config.yaml
n_layer: 15
d_model: 256
n_head: 4
n_kv_head: 4
head_dim: 64
d_mlp: 1024
vocab_size: 1012
activation: "tanh_gelu"
norm: "layernorm"
norm_place: "pre"
norm_eps: 1e-05
positions: "rope"
rope_base: 10000.0
rope_fraction: 0.5
qk_norm: false
attn_scale: 0.125
bias: "none"
tie_embeddings: false
parallel_block: true
init: "normal"
init_std_qkv: 0.038
init_std_o: 0.0
init_std_up: 0.038
init_std_down: 0.0
optimizer: "muon_variant"
lr: 0.00551
beta1: 0.95
weight_decay: 0.0
lr_head: 0.00915
warmup_steps: 200
schedule: "wsd"
decay_fraction: 0.808
decay_shape: "pow"
final_lr_fraction: 0.05
batch_tokens: [32768, 65536, 98304]
seq_len: 1024
doc_mask: true
train_tokens: 540900000
steps: 8477
dataset: "wikipedia_en"
MLP neurons of a small language model. Each row is named by its layer, matrix (up: input weights) and neuron, and shows model dimensions 160-223. Each number is 50 + 12 x the weight over its row's rms, rounded and kept within 0 to 99.
After each neuron's rows, "fires on" lists the tokens most often at its 100 highest values on Wikipedia text that the model never trained on.

L5.up345:54 40 33 35 67 46 37 72 45 41 73 52 34 65 43 58 47 53 34 50 65 49 38 60 56 63 48 63 42 47 48 46 59 59 73 34 46 39 51 56 45 40 50 49 77 53 74 62 53 46 47 59 78 64 36 32 55 73 56 58 50 55 47 29
fires on: "ed", "m", "ort", "t", "est", "ime"

L3.up949:42 34 42 51 47 23 57 59 52 69 58 59 38 42 62 44 59 44 57 45 50 61 75 71 29 38 60 54 54 30 42 53 35 42 64 51 43 56 52 60 55 72 58 48 41 52 52 68 41 38 52 36 52 74 40 44 64 48 80 58 46 43 45 55
fires on: "le", "ome", "en", "ide", "v"

L2.up867:56 63 30 66 44 50 59 35 55 39 41 46 51 61 62 56 48 51 39 55 74 48 44 40 52 50 69 44 64 53 31 53 67 77 60 53 40 50 58 51 57 51 44 62 51 48 50 36 35 40 60 49 79 47 62 53 53 53 58 44 52 35 59 36
fires on: "os", "as", "res"

L6.up201:51 40 30 33 57 48 34 38 33 63 61 45 41 68 43 38 65 46 31 56 37 59 59 47 38 67 47 65 57 60 50 43 42 29 47 54 56 64 47 47 52 43 54 67 53 28 52 63 72 64 38 56 44 57 75 70 40 64 45 42 41 35 62 63
fires on: "t", " St", "ult", "ent", "ict", "enc"

L2.up162:58 54 36 51 62 45 56 47 39 46 52 63 43 36 52 33 62 66 22 21 69 52 58 60 71 41 62 68 30 61 60 23 30 71 54 55 35 72 41 46 55 58 64 42 35 46 38 64 76 48 66 53 52 69 60 60 48 42 48 44 61 50 43 44
fires on: "us", "-", "ab", "op", "per", "ia"

L5.up574:44 29 59 48 67 71 47 77 67 35 64 35 49 49 48 53 45 51 53 50 36 34 69 39 64 50 45 49 44 54 38 56 59 70 36 43 37 56 45 31 64 55 20 61 62 30 70 40 43 76 62 48 56 28 62 53 52 47 36 49 36 59 45 39
fires on: "s", "e", "l", "f", "h", " as"

L6.up20:53 55 45 73 51 67 44 67 65 37 52 27 46 57 58 47 32 49 29 68 29 28 44 54 51 48 68 50 57 49 28 53 83 52 51 48 35 55 67 41 47 54 46 61 46 31 67 48 38 44 52 60 59 28 73 67 25 41 46 49 43 59 51 43
fires on: "l", "ad", "h", " by", "ing", "os"

L8.up307:43 28 47 52 65 56 33 45 48 60 38 75 46 51 58 62 54 69 60 72 41 43 54 63 47 54 44 46 54 60 26 51 40 48 46 16 55 58 66 51 46 56 34 68 50 43 61 63 52 32 57 36 43 43 55 52 58 63 52 44 34 72 59 52
fires on: "or", "il", "el", "u", "ual", "ur"

L3.up173:59 54 36 46 58 44 69 52 56 40 36 46 49 39 58 81 60 49 42 42 39 49 50 64 52 52 51 65 49 34 61 52 45 62 33 55 72 34 45 69 43 58 34 61 23 59 51 66 48 49 36 37 50 68 55 41 48 63 55 41 53 41 59 55
fires on: "ollow", "an", "ite", "areer", "e", "y"

L7.up1009:35 28 33 60 63 52 53 51 46 57 40 68 53 67 55 55 52 52 66 36 61 50 57 70 52 49 71 39 45 50 33 53 38 43 54 24 52 65 56 63 53 61 66 50 59 48 58 45 51 37 40 41 49 21 65 51 21 49 61 49 57 59 71 54
fires on: "or", "ur", "ul", "en", "qu", "in"

L7.up93:51 67 64 42 29 55 56 44 33 63 68 68 45 50 22 45 48 39 75 54 30 36 42 48 47 67 48 54 60 56 52 60 51 36 53 48 64 44 51 58 32 57 56 59 35 65 33 37 55 48 55 53 43 46 69 60 50 41 48 25 58 69 72 45
fires on: ".", "is", "i", "ch", "h", "th"

L8.up147:41 39 60 52 56 55 35 39 62 57 31 49 49 60 54 57 46 44 40 65 45 61 55 65 43 46 47 39 68 48 40 31 41 53 50 16 34 82 55 48 63 60 45 77 68 53 56 57 52 35 47 29 49 42 44 43 66 57 41 38 39 33 60 48
fires on: "ual", "inal", "or", "el", "ious", "able"

L3.up734:43 55 41 50 55 53 55 41 53 41 32 75 57 70 49 55 35 59 49 49 47 55 45 34 66 47 53 39 54 58 54 49 69 81 51 62 57 51 61 42 63 40 42 50 60 26 56 55 43 47 29 68 54 54 53 39 52 65 65 54 70 50 49 37
fires on: "e", "he", "t", "s", "as", "le"

L8.up29:52 49 55 43 49 58 27 57 20 52 66 66 56 48 31 63 42 40 80 53 44 28 50 52 55 59 41 44 41 38 56 47 41 39 53 39 46 35 31 58 39 57 44 71 53 47 41 61 42 52 39 34 35 69 48 66 54 45 59 51 42 56 53 42
fires on: "p", "r", "is", "h", "ver"

L7.up359:53 34 46 54 60 46 24 55 59 42 40 57 64 39 37 37 61 57 29 67 59 64 48 53 32 31 60 61 39 60 44 54 38 42 49 69 52 29 50 47 40 47 77 46 42 53 58 40 34 43 63 42 57 61 39 41 45 33 69 53 73 36 62 29
fires on: "t", "or", "a", "le", "r", "er"

L5.up292:49 66 28 45 35 19 50 62 33 53 59 49 47 62 47 59 79 68 55 44 72 44 47 40 27 49 46 34 53 64 40 34 59 58 60 74 69 24 55 52 43 82 21 52 38 85 58 29 62 59 44 50 37 70 28 43 40 51 57 41 57 43 53 30
fires on: "ed", "at", "=", "e", "ced", "ay"

L3.up292:59 52 33 56 48 50 49 42 60 69 55 50 33 72 27 60 40 84 32 42 62 41 75 38 49 28 69 41 44 55 37 57 57 64 48 53 51 40 61 29 50 48 25 50 42 55 51 50 61 41 64 30 55 64 46 52 62 55 42 52 25 58 43 40
fires on: "id", "os", "et", "ased", "il", "ri"

L6.up245:59 65 24 87 55 34 58 58 65 43 36 50 36 57 56 52 68 73 65 65 70 62 30 44 54 52 60 45 51 61 37 47 47 59 41 65 54 41 25 73 50 75 50 40 53 57 43 47 48 56 31 53 62 48 52 57 46 41 80 57 40 42 60 40
fires on: "k", "in", "ol", "al", "res", "ov"

L6.up473:34 52 56 51 36 66 50 56 62 61 63 41 64 42 52 50 72 38 55 44 39 57 44 40 53 47 62 60 54 51 49 42 66 40 57 56 60 43 58 54 39 59 31 44 45 32 48 42 69 64 50 60 58 55 52 57 37 05 47 55 62 49 47 44
fires on: "est", "ost", "ly", "ely", "2", "st"

L2.up616:69 28 49 37 60 71 41 45 47 58 51 40 43 46 45 59 69 67 63 51 59 47 44 32 58 65 57 39 62 46 41 57 58 49 65 45 52 36 60 40 58 52 41 44 62 59 49 73 45 46 26 70 48 58 45 47 18 56 51 64 58 51 48 44
fires on: "os", "le", "end", "te", "ost", "ap"

L6.up589:45 45 72 35 39 55 32 59 47 50 50 58 67 62 44 42 56 50 46 47 57 45 34 59 50 61 46 46 44 54 42 36 49 50 45 47 54 49 38 49 33 40 44 52 37 44 60 68 50 39 38 40 39 72 55 59 58 33 43 55 67 59 70 53
fires on: "y", "ol", "ood", "-", "a", "m"

L12.up332:48 52 49 72 30 46 50 52 64 37 52 32 41 63 53 63 57 59 76 45 51 51 68 45 48 44 61 65 59 68 33 45 68 38 64 45 58 61 49 47 38 57 36 60 49 47 57 50 34 51 62 46 37 58 48 90 46 27 54 52 51 49 47 47
fires on: "o", "est", "ar", " N", "st", " also"

L5.up737:49 52 46 51 44 38 47 63 45 76 57 62 29 54 33 52 67 56 47 61 62 37 43 38 55 68 37 41 68 46 36 56 43 42 46 67 78 51 50 65 55 44 12 44 30 48 59 34 64 59 35 58 31 61 66 61 29 46 56 62 57 46 31 50
fires on: "ep", "e", "ant", "oc", "at", "ate"

L3.up706:36 70 41 76 49 37 39 50 40 40 45 34 47 36 54 61 34 24 51 50 58 56 56 43 45 26 69 56 40 53 43 69 62 52 47 51 26 24 41 49 37 56 50 51 33 31 53 19 39 40 73 64 45 35 71 47 41 47 59 56 55 41 68 37
fires on: " with", " under", " by", "as", "ith"

L2.up915:48 37 46 52 47 48 54 50 37 48 36 40 29 65 60 62 47 52 54 66 47 38 32 41 55 44 63 65 52 54 46 37 40 62 71 47 47 54 33 44 50 52 57 42 33 41 64 41 42 48 61 81 59 58 59 48 34 29 52 49 60 84 63 27
fires on: "il", "le", "is", "l", "on", "ree"

L6.up5:52 45 66 50 41 46 47 54 37 83 42 56 44 51 48 45 34 46 55 59 50 40 57 57 61 44 47 50 32 42 37 52 38 69 34 61 48 50 33 45 58 55 60 52 70 63 57 53 41 58 40 70 48 35 51 46 56 60 50 42 43 48 51 48
fires on: "y", "er", "ack", "ia", " L", "L"

L7.up528:50 46 50 49 53 61 33 52 47 76 15 39 53 58 33 46 34 59 40 52 38 64 42 51 49 51 39 56 70 45 55 46 67 47 60 69 18 51 64 40 54 39 78 32 47 46 39 57 49 51 55 56 67 45 43 43 31 40 37 65 31 47 63 57
fires on: "at", "oot", "en", "ur", "y", " play"

L5.up865:46 26 67 67 36 53 61 49 28 56 38 41 25 68 44 43 58 60 40 61 47 40 32 51 59 47 74 55 67 44 62 55 65 48 46 34 48 33 41 51 40 47 53 39 44 55 56 35 45 59 63 44 64 50 35 57 43 54 70 55 39 58 44 46
fires on: "l", "er", "le", "id", "0", "ver"

L3.up711:60 61 30 53 43 54 42 41 51 67 52 64 30 39 23 31 59 55 29 47 75 41 47 47 55 56 42 31 21 72 35 45 65 47 38 34 60 43 47 21 32 45 34 46 57 61 47 40 64 36 68 60 59 47 68 50 44 59 47 48 55 33 51 60
fires on: "ad", "e", "ir", "id", "et"

L2.up856:29 59 33 54 34 47 67 43 45 41 54 45 49 68 44 50 52 36 40 37 58 52 45 47 64 58 45 71 37 50 68 38 45 67 52 68 43 49 44 73 41 65 40 56 19 54 18 61 55 54 37 63 52 60 59 71 49 50 49 50 63 41 53 52
fires on: "ri", "k", "ik", "ia", "per"

L2.up33:45 47 31 59 61 65 46 41 58 43 40 57 73 62 47 33 59 70 33 64 53 71 34 66 62 57 38 28 28 38 52 47 30 53 58 67 63 27 55 58 54 49 45 59 61 59 54 49 42 49 49 60 53 48 25 48 48 60 59 59 58 41 56 44
fires on: "ch", "le", "ll", "r", "ie", "io"

L7.up723:63 39 46 64 41 68 54 63 45 67 52 67 45 50 40 48 67 24 59 45 43 63 48 56 37 65 64 59 70 42 55 64 36 35 52 45 52 42 49 28 59 23 40 48 38 70 63 37 57 40 46 61 39 22 63 48 54 52 43 50 85 81 70 66
fires on: "s", "h", "th", "ife"

L2.up62:48 44 70 46 52 54 35 45 64 58 44 53 69 80 59 43 51 55 39 45 71 57 44 63 66 72 37 45 41 53 62 37 46 22 54 42 47 45 40 48 47 59 55 35 51 54 58 50 71 50 37 62 51 55 62 43 57 49 53 48 41 75 65 70
fires on: "j", "al", "m", "el", "ol", "ens"

L2.up15:68 65 58 68 47 51 59 46 61 61 59 53 43 41 33 51 47 49 79 35 49 61 34 51 60 67 57 22 50 55 57 37 52 41 51 47 52 59 43 48 50 57 57 44 59 46 44 56 37 57 56 42 68 56 41 66 73 27 44 60 64 46 47 22
fires on: "les", "an", "ess", "ord", "s", "ri"

L2.up808:50 62 42 46 73 33 61 56 43 62 59 74 57 49 58 64 43 45 57 49 58 65 57 58 60 54 41 48 28 65 46 66 18 36 60 42 51 43 60 31 61 48 45 32 68 52 48 57 45 29 32 43 47 37 43 65 29 51 49 39 65 42 48 60
fires on: "z", "az", "sh"

L11.up427:58 54 48 70 71 51 51 56 60 57 60 41 52 53 71 51 50 55 55 32 46 62 60 59 48 34 52 54 52 54 53 40 63 59 49 55 46 65 29 27 56 52 44 64 79 30 45 45 46 69 56 41 27 37 40 64 53 57 48 50 47 41 63 35
fires on: "s", "uc", " as", "es", "res"

L12.up117:47 51 47 52 63 47 55 60 48 42 55 53 47 67 39 40 64 72 57 43 57 26 47 58 48 60 59 36 58 67 19 73 52 67 44 45 47 53 40 51 61 43 15 40 58 53 49 60 56 34 79 57 30 40 47 33 61 42 36 49 51 52 66 46
fires on: " E", " that", "le", "v", " S", "["

L2.up644:50 04 75 59 75 60 38 42 52 62 56 55 38 51 52 48 56 48 54 49 55 59 23 55 48 62 53 65 43 27 22 55 59 42 45 45 59 32 62 45 45 49 24 31 41 56 54 55 40 76 43 66 63 66 72 45 53 64 31 58 61 42 48 43
fires on: "on", "le", "end", "os", "u"